python train.py --n_layer=8 --d_model=192 --n_head=6 --n_kv_head=6 --head_dim=32 --d_mlp=768 --vocab_size=4096 --activation="swiglu" --norm="rmsnorm" --norm_place="pre" --norm_eps=1e-06 --positions="rope" --rope_base=500000.0 --rope_fraction=1.0 --qk_norm=false --attn_scale=0.177 --bias="none" --tie_embeddings=false --parallel_block=false --init="trunc" --init_std_qkv=0.0156 --init_std_o=0.0156 --init_std_up=0.0156 --init_std_down=0.0 --optimizer="muon_variant" --lr=0.00794 --beta1=0.95 --weight_decay=0.0 --lr_head=0.00903 --grad_clip=1.0 --warmup_steps=200 --schedule="wsd" --decay_fraction=0.552 --decay_shape="linear" --final_lr_fraction=0.0 --batch_tokens=32768 --seq_len=256 --doc_mask=true --z_loss=0.0001 --train_tokens=215400000 --steps=6574 --dataset="wikipedia_en"
MLP neurons of a small language model. Each row is named by its layer, matrix (gate and up: input weights; down: output weights) and neuron, and shows model dimensions 0-127. Each number is 50 + 12 x the weight over its row's rms, rounded and kept within 0 to 99. A neuron's up and down rows have the sign that makes its largest values positive.
After each neuron's rows, "fires on" lists the tokens most often at its 100 highest values on Wikipedia text that the model never trained on. A number after a token or word is its count.

L4.gate107:51 42 47 69 35 60 60 45 23 48 41 67 46 57 38 40 60 51 46 56 47 46 44 66 71 33 29 37 58 54 41 59 71 51 43 48 63 33 45 31 60 71 23 58 51 45 51 56 31 45 45 44 58 43 47 50 34 40 53 79 57 59 50 40 43 45 49 53 28 50 62 61 55 45 47 49 67 58 61 56 36 47 44 42 79 29 41 42 45 57 44 42 55 53 48 32 44 54 60 41 43 50 53 53 41 53 47 43 50 64 60 50 49 46 36 62 53 43 71 47 55 47 71 56 40 64 62 46
L4.up107:50 50 45 39 53 59 31 52 62 34 61 40 47 61 39 44 42 28 55 65 60 49 59 57 54 61 68 56 38 71 58 64 67 76 39 37 56 37 65 60 62 38 34 41 53 64 46 38 42 49 59 53 45 49 43 52 56 44 52 58 36 55 27 39 37 33 46 50 46 56 48 53 57 27 46 49 53 62 65 55 48 49 49 47 59 22 18 51 41 58 33 53 56 65 22 35 36 52 59 38 54 47 48 29 59 67 75 46 60 36 58 34 34 46 25 40 34 30 41 44 63 41 66 45 46 50 45 33
L4.down107:25 30 36 49 37 39 44 41 20 60 42 31 66 58 47 45 40 37 49 48 51 70 44 48 39 42 49 47 40 51 51 48 57 65 51 55 49 72 73 57 31 49 55 57 60 55 26 72 35 45 44 54 40 42 41 56 42 54 72 32 43 53 69 49 44 64 46 29 36 48 49 34 29 60 67 35 39 66 62 45 50 42 59 58 56 56 48 62 70 26 51 44 52 45 32 29 40 53 38 26 41 43 53 64 53 65 43 64 46 43 60 39 44 36 55 42 52 60 32 48 59 37 78 62 37 51 75 40
fires on: "et" 24, "ast" 11, "s" 7, "est" 7, "t" 6

L4.gate185:71 48 45 56 67 58 42 45 39 70 63 41 38 51 35 51 65 49 47 64 71 47 42 64 39 65 34 66 54 48 47 34 60 37 58 74 63 45 61 56 60 45 61 62 49 29 32 35 41 66 50 56 51 64 35 33 61 64 56 43 50 42 46 57 46 62 37 66 27 75 45 61 61 58 62 67 57 51 52 66 50 47 50 66 39 64 68 65 52 67 49 49 59 52 54 40 45 51 38 35 55 55 67 56 60 55 40 42 67 66 51 57 77 47 64 47 42 55 40 62 42 23 45 40 41 29 40 47
L4.up185:51 44 71 45 44 53 53 59 78 67 49 44 53 39 53 48 62 60 48 37 51 43 49 59 37 50 58 48 66 53 56 38 64 66 46 43 50 43 63 50 65 37 63 52 59 41 46 57 48 42 64 73 46 33 72 62 45 54 59 43 45 49 53 52 63 78 62 76 43 33 49 56 63 32 48 30 48 52 60 45 54 36 46 55 42 44 68 47 66 49 62 41 54 53 74 57 58 27 44 60 47 54 47 65 54 43 30 46 47 32 44 43 58 53 66 48 22 63 49 45 39 57 45 60 66 62 49 39
L4.down185:42 62 46 40 46 55 51 51 58 68 50 52 56 36 46 60 52 45 38 65 67 53 39 39 43 31 62 34 47 35 74 60 41 49 41 46 46 31 61 67 27 49 52 40 55 55 46 58 50 58 36 62 48 33 65 34 44 15 61 40 68 62 52 48 55 66 32 62 70 42 51 53 65 46 49 47 30 54 56 61 64 57 40 56 47 48 70 63 72 48 47 42 50 35 42 36 40 29 52 52 43 68 39 41 45 26 55 27 24 85 24 65 55 61 50 42 26 38 40 54 56 48 34 38 43 70 45 34
fires on: " from" 22, "ing" 8, "ography" 6, "fore" 5, " From" 5, "ated" 4

L4.gate720:61 60 59 54 60 56 75 57 34 49 49 41 55 43 49 43 40 40 52 55 50 57 57 57 76 39 54 53 66 58 30 75 47 62 46 44 45 56 61 47 44 34 34 36 47 76 36 55 52 43 33 40 50 63 47 62 49 56 64 54 41 60 54 27 50 47 65 73 61 62 62 52 44 65 65 67 60 62 47 63 76 48 42 54 42 58 60 49 37 54 40 71 31 57 66 39 52 60 67 52 43 43 44 41 61 41 57 39 28 44 40 32 68 70 88 61 78 66 68 49 59 39 33 53 59 54 47 57
L4.up720:25 45 43 53 81 33 56 55 43 63 43 59 59 46 50 40 53 32 57 57 61 58 59 58 44 45 64 65 50 32 48 35 37 61 55 79 41 35 44 49 40 51 30 45 61 33 48 50 68 72 33 57 41 50 47 69 58 37 48 65 44 42 39 40 54 22 24 26 63 38 85 51 43 47 41 45 45 41 47 64 45 51 51 38 37 44 39 42 71 56 33 34 49 44 52 52 48 22 53 57 52 52 51 38 55 51 56 18 51 56 55 45 38 72 44 57 54 49 70 41 57 58 35 56 67 35 53 44
L4.down720:41 56 64 61 14 60 48 59 74 40 46 52 59 71 34 59 49 67 61 45 55 73 63 50 39 28 60 45 50 35 60 35 40 65 51 68 36 35 54 79 49 79 54 37 56 57 32 60 56 27 57 53 57 60 47 47 61 49 53 54 28 77 48 44 32 50 43 51 38 60 47 26 56 35 66 27 52 44 64 42 33 64 56 42 43 33 33 50 49 44 46 62 13 55 42 56 60 37 40 28 58 52 52 62 27 44 56 30 38 33 51 64 40 56 56 51 64 48 39 57 38 56 65 49 30 34 68 51
fires on: "\n" 51, " of" 36, ":" 5

L4.gate537:29 70 64 71 46 59 56 68 46 29 51 79 48 50 51 27 42 47 51 45 70 51 54 53 56 32 42 71 38 67 44 53 68 65 42 49 33 42 41 47 34 38 44 39 51 41 44 73 49 47 31 46 44 36 54 38 21 52 63 44 60 46 58 52 40 42 65 37 47 39 38 59 46 32 60 57 62 28 38 71 48 76 34 52 59 39 52 37 27 58 52 56 54 39 50 51 46 68 40 21 50 49 52 66 63 43 65 46 56 58 55 65 37 40 46 51 51 62 42 55 53 68 50 56 47 44 70 65
L4.up537:37 38 50 62 64 64 24 31 51 64 56 45 24 36 45 42 44 35 33 58 52 62 37 58 51 52 65 41 73 65 43 42 51 39 50 46 44 58 61 35 72 49 27 51 49 50 44 66 44 42 45 47 35 64 52 41 45 49 51 56 53 67 37 61 41 43 19 37 34 75 62 46 59 83 53 49 50 39 63 79 58 50 66 49 48 43 58 40 45 54 63 43 54 60 27 51 49 47 65 44 41 46 52 46 54 39 48 19 37 30 65 38 39 44 40 57 40 65 31 42 52 40 49 77 43 38 48 56
L4.down537:30 55 44 72 64 74 52 68 45 51 56 32 29 41 52 37 45 32 44 43 39 53 54 43 66 49 59 46 55 63 36 51 50 27 35 41 57 66 49 44 36 53 32 64 44 28 32 39 47 72 49 61 42 48 55 60 41 53 46 47 57 70 43 35 41 60 50 39 44 24 67 33 45 50 64 39 43 55 69 62 52 52 43 40 92 47 51 29 73 39 37 43 56 32 48 47 43 48 44 39 45 41 49 48 57 42 49 49 45 53 55 53 22 75 30 44 21 64 42 58 52 50 43 57 65 59 61 58
fires on: "." 27, "est" 18, "et" 10, "\n" 5

L4.gate272:34 48 54 53 31 39 64 74 55 82 57 50 71 59 60 49 41 43 29 59 46 50 33 44 33 55 41 47 69 57 47 58 47 39 27 62 38 77 52 61 53 41 36 58 33 38 53 46 59 40 50 58 73 67 38 30 49 51 33 52 32 63 56 44 40 30 53 41 51 36 44 69 50 46 69 62 54 51 51 69 58 39 65 58 54 11 66 49 40 50 42 55 56 44 75 67 65 47 58 40 45 32 58 62 58 54 51 53 58 35 45 62 35 73 44 78 47 31 30 51 41 42 65 52 63 74 52 33
L4.up272:45 46 37 44 66 59 81 49 63 42 44 58 34 56 62 53 60 33 57 49 53 62 37 38 49 42 41 46 50 39 63 43 54 54 53 48 64 33 45 34 61 36 58 34 50 47 73 51 39 60 64 32 55 43 50 53 71 52 49 79 41 48 36 57 50 39 48 79 58 43 51 43 54 65 65 63 58 60 41 51 64 45 76 55 47 49 49 34 68 60 42 47 32 44 65 61 57 59 72 41 53 46 50 43 56 65 52 51 54 60 57 42 52 64 64 46 57 61 30 64 60 50 73 47 65 65 52 31
L4.down272:39 71 46 36 45 32 63 34 73 49 42 39 60 51 30 65 68 38 28 67 47 65 38 49 36 55 52 61 55 46 67 52 62 49 41 59 49 53 46 23 39 50 59 33 40 39 42 41 60 81 48 53 41 41 62 55 57 53 46 55 56 61 47 47 37 46 45 41 53 39 52 33 54 34 61 52 64 66 43 62 61 63 53 62 46 62 52 17 46 61 50 43 60 45 38 54 51 64 38 53 62 38 53 59 62 56 54 39 30 57 50 32 17 60 61 56 57 54 36 14 29 75 45 54 52 67 57 37
fires on: "on" 20, "-" 10, "f" 7, " mon" 6, "ap" 5, "–" 5

L4.gate380:57 28 38 77 55 54 62 58 39 43 55 62 27 63 51 51 41 58 42 64 42 39 59 62 48 57 67 46 41 68 55 51 30 56 23 43 59 63 46 59 51 66 69 47 44 28 45 65 38 50 64 51 46 67 54 57 51 31 49 27 62 33 47 47 58 54 41 50 72 47 67 45 46 38 49 56 30 60 41 69 41 59 48 58 62 61 36 58 52 42 45 62 38 54 25 41 39 57 48 52 49 51 35 99 66 41 44 51 42 43 61 61 68 44 41 56 49 35 37 47 35 62 41 50 73 26 47 36
L4.up380:55 62 31 49 30 58 56 49 37 59 64 34 54 53 66 50 48 53 42 65 64 43 60 61 57 39 51 53 50 52 71 81 70 57 52 16 32 45 65 59 53 57 41 62 66 49 55 46 35 38 54 32 34 61 56 51 42 56 55 38 70 51 45 59 44 25 41 31 40 34 56 49 43 46 50 32 56 47 27 49 43 54 69 57 52 36 44 66 55 51 64 36 43 56 34 65 28 65 83 47 44 54 39 45 35 64 35 43 51 50 30 55 44 54 33 40 35 55 28 42 55 50 55 53 54 45 59 51
L4.down380:48 45 38 54 59 36 53 65 49 66 49 27 45 62 54 57 59 23 46 52 47 52 62 51 59 55 62 33 22 36 69 40 53 52 61 53 60 52 58 61 64 53 38 66 36 35 37 39 32 48 67 58 37 73 54 17 57 61 35 56 61 62 47 72 62 57 61 42 33 28 40 62 48 31 70 46 49 34 38 64 49 40 58 57 58 55 65 39 58 64 38 41 57 36 54 62 37 65 45 34 43 58 24 47 36 43 53 70 73 53 46 62 44 58 45 24 53 39 57 33 67 42 37 52 60 43 42 73
fires on: "ail" 16, "ar" 9, " high" 9, " well" 7, "ain" 7, "d" 6

L4.gate765:59 74 70 45 42 62 57 42 28 70 49 56 48 50 39 47 42 37 60 44 63 52 44 59 61 50 57 42 44 45 50 26 52 35 58 51 62 18 55 69 39 51 61 47 59 55 56 55 52 48 18 34 28 51 54 53 43 65 64 53 40 55 54 54 41 55 33 41 53 65 44 74 41 36 51 59 37 39 50 77 65 50 39 32 49 50 63 46 51 59 54 42 22 39 42 46 72 34 24 43 44 57 50 50 54 67 46 63 53 63 59 61 53 19 49 32 37 71 52 56 52 62 34 34 73 44 43 49
L4.up765:33 55 52 71 55 46 55 39 39 43 52 63 54 58 45 62 51 41 49 61 44 18 63 62 51 52 35 34 49 63 72 59 52 50 42 54 55 67 61 46 22 57 66 42 33 47 36 43 41 49 25 48 72 32 71 45 41 54 46 63 42 36 47 56 50 41 54 57 53 68 57 70 51 53 47 54 48 65 34 42 74 65 51 54 53 41 43 20 60 45 42 36 59 57 38 46 55 57 65 47 28 57 60 56 35 63 54 62 54 48 40 74 63 37 55 49 49 44 55 38 34 63 34 46 54 45 30 50
L4.down765:49 24 43 60 35 47 44 42 41 74 57 58 67 45 44 55 32 18 50 72 43 42 45 77 51 52 53 30 64 50 44 72 49 45 56 55 65 54 50 36 51 42 48 49 65 44 34 46 44 51 58 36 65 48 48 43 46 52 66 73 63 42 38 62 61 44 62 41 48 55 41 72 54 51 28 54 49 52 52 48 66 56 49 59 42 57 25 36 52 57 55 55 34 81 54 45 30 49 33 52 28 38 93 58 49 49 65 48 46 38 67 75 64 66 43 59 33 57 45 53 28 60 47 73 43 33 39 54
fires on: " w" 29, "w" 27, "p" 11, "z" 5

L4.gate532:31 61 46 64 51 55 41 54 48 54 65 55 55 57 48 38 39 42 68 69 40 57 36 64 58 42 49 43 44 38 73 45 56 49 44 40 63 54 58 65 35 28 45 36 34 55 62 73 22 40 48 29 41 58 34 25 34 77 47 36 43 36 53 62 48 51 42 58 53 48 48 54 42 41 62 46 60 41 39 39 44 37 39 39 36 23 55 46 56 35 73 64 66 78 43 46 62 61 48 43 28 43 44 59 43 58 67 65 51 51 44 56 51 38 52 53 82 52 58 48 43 26 37 43 52 43 47 42
L4.up532:53 58 49 50 54 69 71 47 58 48 46 55 69 77 46 50 44 62 47 50 69 39 68 62 51 33 37 47 49 45 39 41 49 44 70 56 50 47 66 50 45 48 58 71 44 38 59 53 51 41 48 43 64 55 43 19 62 51 76 57 46 46 39 61 49 41 47 49 40 48 63 65 53 45 46 43 41 61 51 44 41 53 40 44 39 60 44 57 58 18 37 59 44 55 30 54 77 80 40 50 82 46 64 59 37 51 46 66 55 44 52 59 76 47 47 50 37 45 30 61 32 50 51 37 57 50 35 24
L4.down532:57 65 54 39 47 69 48 65 63 43 33 42 38 42 43 53 71 66 50 46 54 69 56 67 44 42 56 66 47 49 49 46 55 50 52 51 44 57 68 31 39 50 47 84 37 60 59 39 39 44 39 19 51 44 50 19 44 64 67 52 54 35 66 42 35 69 56 55 34 54 41 38 46 46 60 58 21 44 54 37 57 52 73 66 53 81 37 50 34 36 62 49 43 74 51 32 37 46 41 50 75 30 49 35 42 49 52 79 50 53 79 62 43 55 56 39 62 53 46 41 23 61 36 48 54 47 54 35
fires on: " w" 28, "n" 20, "c" 6, "b" 5, "p" 5, " |" 5